python train.py --n_head=8 --norm_place="pre" --rope_fraction=1.0
MLP neurons of a small language model. Each row is named by its layer, matrix (gate and up: input weights) and neuron, and shows model dimensions 48-175. Each number is 128 + 32 x the weight over its row's rms, rounded and kept within 0 to 255. Numbers have three digits each. A neuron's up and down rows have the sign that makes its largest values positive.
After each neuron's rows, "fires in" lists the words (lower case) most often at its 100 highest values on Wikipedia text that the model never trained on. A number after a token or word is its count.

L6.gate675:105111099131100116081138194140162084106132129170208132122128062130142086151105087169131171113077128160137103158129126115138142138112063165110142135149115180174103159143062115144066195123105090148138178143121124111171081167085149073089139173123072110128149068223077143175165131060148166108094113182145102140123121150183111106087145148128099128125099083085140115162087131142104157066143
L6.up675:098118067105127069110102158107083070138122124092190121068090116082137093103129107148152220140126149160132178117128112144085176045144138123120165153045158116102125157117094070118074174085082171181160142127113092100166122118085137086105159140124128184113121095132171155153177136121094096105041173136175125147126187078098138157164136167159122111111133152142036119225168125122177087164132
fires in: "for" 29, "as" 21, "called" 8, "named" 8, "on" 7

L6.gate20:118129147155077160117102130154098185120118148066130135140131133140105145208129117176080136080145073110126150133091113157101141054148138139132168116173140136157105096112111112131138116150084162174148091098086222097165098162124118075202115133145141145127093113087110096148128172115125194148148109090170169149131156176116153113131141047110164141127127149146100120093185079113110147106169
L6.up20:162112104106128124087145089074153146129123175118085128169158053110122134114171114190225145158085121103163165123086116118200097108099126128095069064089093059080073144129085122132139143150089158089108100123151115102152134159146154047099116102107097130162070112107064125148116088141102148114116118142123160125136124101130078140139133110136080174070135166127102079192163174132136118133123
fires in: "of" 61, "a" 6, "and" 5

L6.gate683:106092120128102175141130094094137157113064100082136099086168136094166110115120105139057102110124128075136223098132183153139156165143166165128096071156085058072146160130203176062133109133166123103140148143144124068150072161192130117156109149097125098142153095143088131141124104144119065102056047105117117107113176125089181121147116165059165110127135167124089129126184118140079080125123
L6.up683:142082123109184192166221133119124152155129121160109143120158133141123102107079112119070119112143104050146138055159156054094116097115146182135114127062146069105149129163099155075107130117161117156092142141067148070151100183083063101119189134176117086148174135124111104155112111163105158145142114093088104103140122106170125097108114190151172168155172166128128107137129111156147137156124
fires in: "at" 83, "reached" 5

L2.gate646:080163149161079173173115157125172127157148125147159123099111107190143128139115089123131090157124142163148094076105134077202159090080081129207210092074126129171074131100093113128136142183130172137127105148086119145096083093147160102103141134139086130144176124147171119149090179104060113151164133129132094151132169139127118155141084138167158150089119126091146130156104151129064129170089
L2.up646:071129124118091149182101163114143071184090083090166113097147122126136121112139135159105173136147139123166180124127148123107142099117075123189144089119120130171076118105163117167107069186160144125099108154103087135052078099134138131113112110099119144173176094162124176130118150084080116140110203147195079120174134125146121172080078120161185166134125134093141125141103123096070105139096
fires in: "for" 41, "will" 9, "from" 4, "bofedales" 4

L2.gate55:189099133148156034168131144146169096136164096139139123172175098103164077101052117138122139124127114153116158096130139119146148127129089150145135083128083171060092130149170206164128122174121172135117178124155137129139167128136124122142113129158076138177107109106145153091127108087153094070131127152165118139098158082155102141118152143197123153066123103188137074103173116065142112133159
L2.up55:108141172128078104133111160062095152157204162144202169105112121117125136122152075101175125167114093094154145105157126147119101093097070090127106104089102193152125155163126091149123134165087167094082198122132192185131153106080139116078130164161136086138194100156101169178125144094130142133116151126097176153081178129118108041100159113106195173139183103084071206141137152190117153104137
fires in: "as" 53, "for" 16, "table" 6

L2.gate85:113123091106100145168148113170174145170152154106183127095110118180145114145167118084121082125119123153131075062176170105078149145162123105098120120102050153081110144118066173188139139165119154108136092133136146162078084093146146147177084091133070099140093088201111072079066122124102142127069131128178073167121168177137123119135108089086152052191142140141120100126191084132052110121139
L2.up85:138134135074105107127143157081146089155115181144139158115148126115129088130135062063141130090052122107137200096107151048106161202173130082119142104114068162098146165109107108099133141092163139105162120136127110134152077158167127192146124143103104092201117102070142090111132118141159118148139112111150093177128157069182048062147111193056092082091077137138137176195159100118093131111129
fires in: "station" 19, "coach" 15, "club" 9, "manager" 8, "album" 5, "company" 4

L2.gate246:141075134162143117115134110120101148137115177125086089107076161112075096113136075076129138101139138118161106098142148143138140086144064136119167171142097124142167098127156122131105147082110065241096124121104110140175143077096092138124102126156137159131095061146118175109127092167127134167103170095154145093089144206153123162111119086166068134128157165127103058094072140154098152130161
L2.up246:053191093162172106145144150089126097091156147120170100064062109178082092139099133099070140131089146142112128151153130159112185124106109152180113142121088143117143115074091110067129030110100116168178134112118219086126138099109102072090136099137197157147112168122095164099070093141143166137146177155103090181161124159180092181130116179160133125167138110098206148140123141106091081130118
fires in: "after" 68

L6.gate257:140085128113066122159152114098197115100115156123166130129087103182115129104165119094155150178146102152123213125170071153057115103168137081110195096092062100118095122153129139124127109129139190154090063120121122108180062131168107114110117181174092154190170048124102105122159097120088114133180160134127120069141125094065179143115101166079105105111108135052155121109154097194049105128140
L6.up257:096093075131146103207139143112099183091095110109102081104159034145115077062084129144109154076098166169103105148123163105111133140083137130113133136099103087128106127078102124154137108085142147124160110127176145123106113098156105139185141125095119157136176121118118116182107149188143132136107100077139125152095165131093097120127164150159197124167116171127142063103137112183115123153123
fires in: "at" 93

L2.gate131:165191130101162124171176187152098137125162056097118123083146119079160125172161120169083131114153140100116144132130067152088124104127083125144096158112132139108095132133135125125175099095180204094144138126134190174136131138116075153033143127148177145139127129151097153147096151094129138134089131128144133128177121146153124145119142131116064202142125111133126116126115098147143157120112
L2.up131:122146140115100090152124171137152105095107166142131111117110129159095075183140116142106119116145136163167093111098214155085151132189164125142106112094170139112089090088120114148137158125185101147074172154131068102195108132110136167153133104118143116094129166080121127170149216143122122077113124132159167130122157113135116154141181123156143189140153175171078144119155057129113156093161
fires in: "when" 27, "where" 19, "if" 12, "although" 10, "guest" 5, "ability" 4

L2.gate112:078117095138130068131073173178160117163169131105146165154121115139071112102087162111085100115117130128077163150130171115121119127109089097105184112133101121096156099158172132090131119100129122136101165132164136150079171144152187177143110127130128097159118151117154148166117090049178100187176131103122086141109140108071098118112176097127194145082109146108144123118162119114076085148122
L2.up112:132168094127147161154159080167137108112202119104162168177128105113140134147065121157137132128088141113152056129074088109125116082117157095147096124095138157146076115138100142126149153118101129167155119137107094134081075165150215136096109185182126144182142134158134123122127112131120123155174205190169170165179106137124081142133084131131156141141125167114100122104109127172122211134128
fires in: "one" 52, "each" 8, "same" 5, "tiger" 4, "fenerbahçe" 4, "every" 4

L2.gate44:096194106097123150121118131094146074107137123101153094086131141149135126155115124109050157172138145148152143109136152161098096116168136151121127107138126087095138101144161087118124047149154102111106121131148165103116072136162139159120109144139176156103156121118119138109117093163060098152124098106109160190104071132080181150144175116094102175155069161148070096117108136129114117139118
L2.up44:150142115138136186180044146119083159139163146107147109162159124101121152130117109114149158135168165212114152142115143143085154152166131142101098150134124109134101052109140140121079150105174107146161162154130146129118095109126166121168142105126147166106126126135150144075153128214066142151176125098160154136108125181068105105140127100187110194193128143108091082142119116099083187153109
fires in: "while" 24, "since" 20, "when" 18, "although" 11, "if" 9, "after" 5

L6.gate678:113121131091120160133135130152099151055126182095216160186061128099138106136130099131088139123088152142107139148173049117102076159100172155119142175051151109116098116128124107118123187125082121172126120160105137163143091144114134138162097145106092114164124160116083139102138115129125122139095145149099095098103132139059153157051173080101166139158114122100053195143111165143105163146149
L6.up678:099150180098127099128131137145131111140038126167113167162048095135112126146160107136082120171137125139152104151068070177168122136091152142167136108106092115112175122119069183162168184198120196113181111116113130094093074118136150117113105152175182123120183125086131183139075091139196147130124074136142146149138112178131143149177141128144107120050189140162125113117147123127165149139150
fires in: "of" 43, "3" 7, "the" 6

L2.gate501:167178061189169145086142090126140135139139066089117117119122102153178133131131156159101104174118079195188132058146238180122152135105140120107091102096114151100187111072130208081129137157176156172075145120080112125100107100134067108083118158208139110168134061086134133166084085133119196164173139149137142101129128105121110122142158132138110150137103081123163133154143137137137154046104
L2.up501:160170097127158209086180097085120163129120102109119107141124090158129109163090155139133082183091107184163081077160216158115141136100151150061132111110064151106149106125120194096162118151195163159085145119097114077110118142149084141105136163192120127155126068108112140146126121152141198148184138115102125093122144139109122130188172110152098105129120083113113110144135130131101102024139
fires in: "between" 41, "against" 19, "at" 16, "from" 12, "within" 9

L2.gate775:145085111113107091127156128156079120163148184105076092111146153115146168107150110118133142082098109087158109112102059146132175082127177108135128080083116155116125088180104079133125177133107139171145077128130111135123093141132149080159142173103091146083076137159088110198127106104122179158125087161128129214153118090146134113144110115113124125102098131069137128135155100138076137141165
L2.up775:116093123108142124091107122126166108107127120110120170144105161156081101155088100090105148107136140094120156132077089073160208135130148177233112153128129112142061144211164069086121151090122143134161167120096180086097141095159134156105099122169191106111160136114114117185163070192123181190084113153133128119139038159112116121128116083146066155100090091118073104116155026131127106101141
fires in: "to" 40, "of" 26, "from" 4, "operate" 4

L2.gate10:083140187131122108125138177179070144164190127122152091146125142178120114122095120120139179105209135109207087095099160179100157110120134120131118072126107087064168147177102100160128123086105112134112148132171083079142133143125140149156100144153117144154084180131072161100142082143105114098166189105095087121068123175169171118098142121209204152118132109131162190118105132126100129097176
L2.up10:124166080146141087147100196136129125170177122168143166115153091184153145119132097113117195150189099091198075162114139089125171140165146178102097118095139064110116177132148069122143134082107111091144141128182173142151157129165118133163113184127132138135107170132154153161125112145152133123143118132191088154053100103171141131113202119142125161134162103151161156162140131105122108159141
fires in: "to" 49, "after" 21, "of" 4

L6.gate824:137146129163124139118116121089089159070181162057101172107114089151144113142145170155184126066182063131099098108182134126173124102184158086143177129138133199143160097129107127106133139076122090174147127124163128106170133161150083093127085119075124094111114107127076103169178116059155115074152143096140131153147166174125128097070170095136152175139106145122138152148184108166137139060156
L6.up824:139091097181136172112193140071166152074195192115104160091098099110169100145173169177122134123172121145109151140116071103157109084138083101120123093151127127149133121127115128127149102108127105169172147124139099074189104140106154095126102133089169174175089080201097134130179108149163146119113183166160102106187104105117117178126112128080112223116115126114144137173143095151014179138177
fires in: "de" 45, "of" 9, "la" 6, "und" 4

L6.gate629:102184102120129151120050186109103144202215106082155093144115119096115098129136105147166117109181133138094154174189151091145121141183122147146111115109172159123069130140107094149089124083128155091122211141166131110100071125116103134142132125157118085122084149104170169097129115065189101142126112121082129098078108118110113154113131185086083146046109070149107125114095161070120154124119
L6.up629:153127073158154178140080145109154183142118151134134109138137159138095110144191123128129164125156057149101116135132097163153134152162141176110163120093136141154124113148103033154098135095081072117109173119155135120121120129134074074117120150159099127201161136107207160068129113126095121098132181111072107116145156146153127170111087143183113181085138136182111109098094147142145115152156
fires in: "while" 12, "of" 11, "by" 11, "without" 11, "began" 7

L2.gate782:072098151082151140088109177085149169078103134100126181111139099169132100144128120088110170139107118128147210148098068157158116137176103085118173144126145106127158183081132133159150152136138145145159123206143159174124171149091110175189159168075138114117125117125136148145143120078157106059131155100104154125111159125162168156087115127150145110105090172140144103100084098118102111144146
L2.up782:131107119137173094092087117073103116097104177077149152081145082188117117131091139133121150125095067168135143183087117122110102124118111107167200187156128046073115190120122124162126117140094155076110133226106198117102153119091088165134164165112088111133118115085145201114154119071139119133088068094135135143121115103155137158106103108173132136135104134126137195143111120105114134168116
fires in: "would" 36, "may" 16, "can" 12, "to" 10, "will" 9, "could" 7

L6.gate486:073149150141107129164118059116158142113108117141162133199148097160112158119142111109176110162090100038096138131126089149135149121045107168112162141092137131128087148093122172166137130101142152124111084148112174089182136135120122081117159135150173109174158138129098165162129107122135171122153099098105137074099122127157121137117097112152145130100114136108111145146069111155129099112174
L6.up486:129151067143157171148127100125144174177136123157148143087146148111142126117098137087153125143083102097134085122156122147169127146093120157161087107172136167045114080157120119160131164178161153079124105128127096069106129167122114102086114177115137111176080148093106116114082159153154080108123145095159123073122095113149177143114109134166111101120089179155181118118012141111126150104094
fires in: "of" 30, "with" 8, "to" 6, "than" 6

L6.gate699:145197089156151108121138118097144132167168169158138101134130162179147107074114092137126186155110154092169148135102131191080117152135204144158115124182078097105089091097104097094119150105148147138063125110181079077131122158086095111117151081178135121133113122147085089131120069083131096174122156159102129172145178148093133115131072149148064123148089118165065144138189170119147146135146
L6.up699:112151067135104097083110115151123139148139127118118117160133112149138135149123155126065162177165075034111181151133138145139131161130145173130083127142173122148080067135044140101127185172147120186097121143158150150154098105087139136101173093195097070110153109172157088121131138195080093065153085144153106165085182169066126112086202097096119133176110102116058074116153110124062124134137
fires in: "the" 17, "as" 15, "a" 13, "of" 10, "be" 7

L2.gate491:143059099174094091089190108116190160123114128120130155166140155116096150145128105111184182122079150074081081128112143158130106143185119165065147139138143191128110180141137109146090171112115215093175114141117073152142149201103128125121165132140187132122084132155113146080181178158117139103107110138137130106130140143118091113095189104076101109204127138081092117125095175115090127117130
L2.up491:106160134140100079096165116129153100131148180133101133122158110173118130088180162125194150175122172146089162132165115149142114092156085115107154107091153166169117148202140151123102184131104157041145125131127070120163218182101104133150114141154154116094123121146122090095125163151092154129109124158134118157093192105110108101139127117109098139119176154118071131157143143167147136086130
fires in: "national" 30, "design" 15, "of" 10, "railroad" 10, "your" 6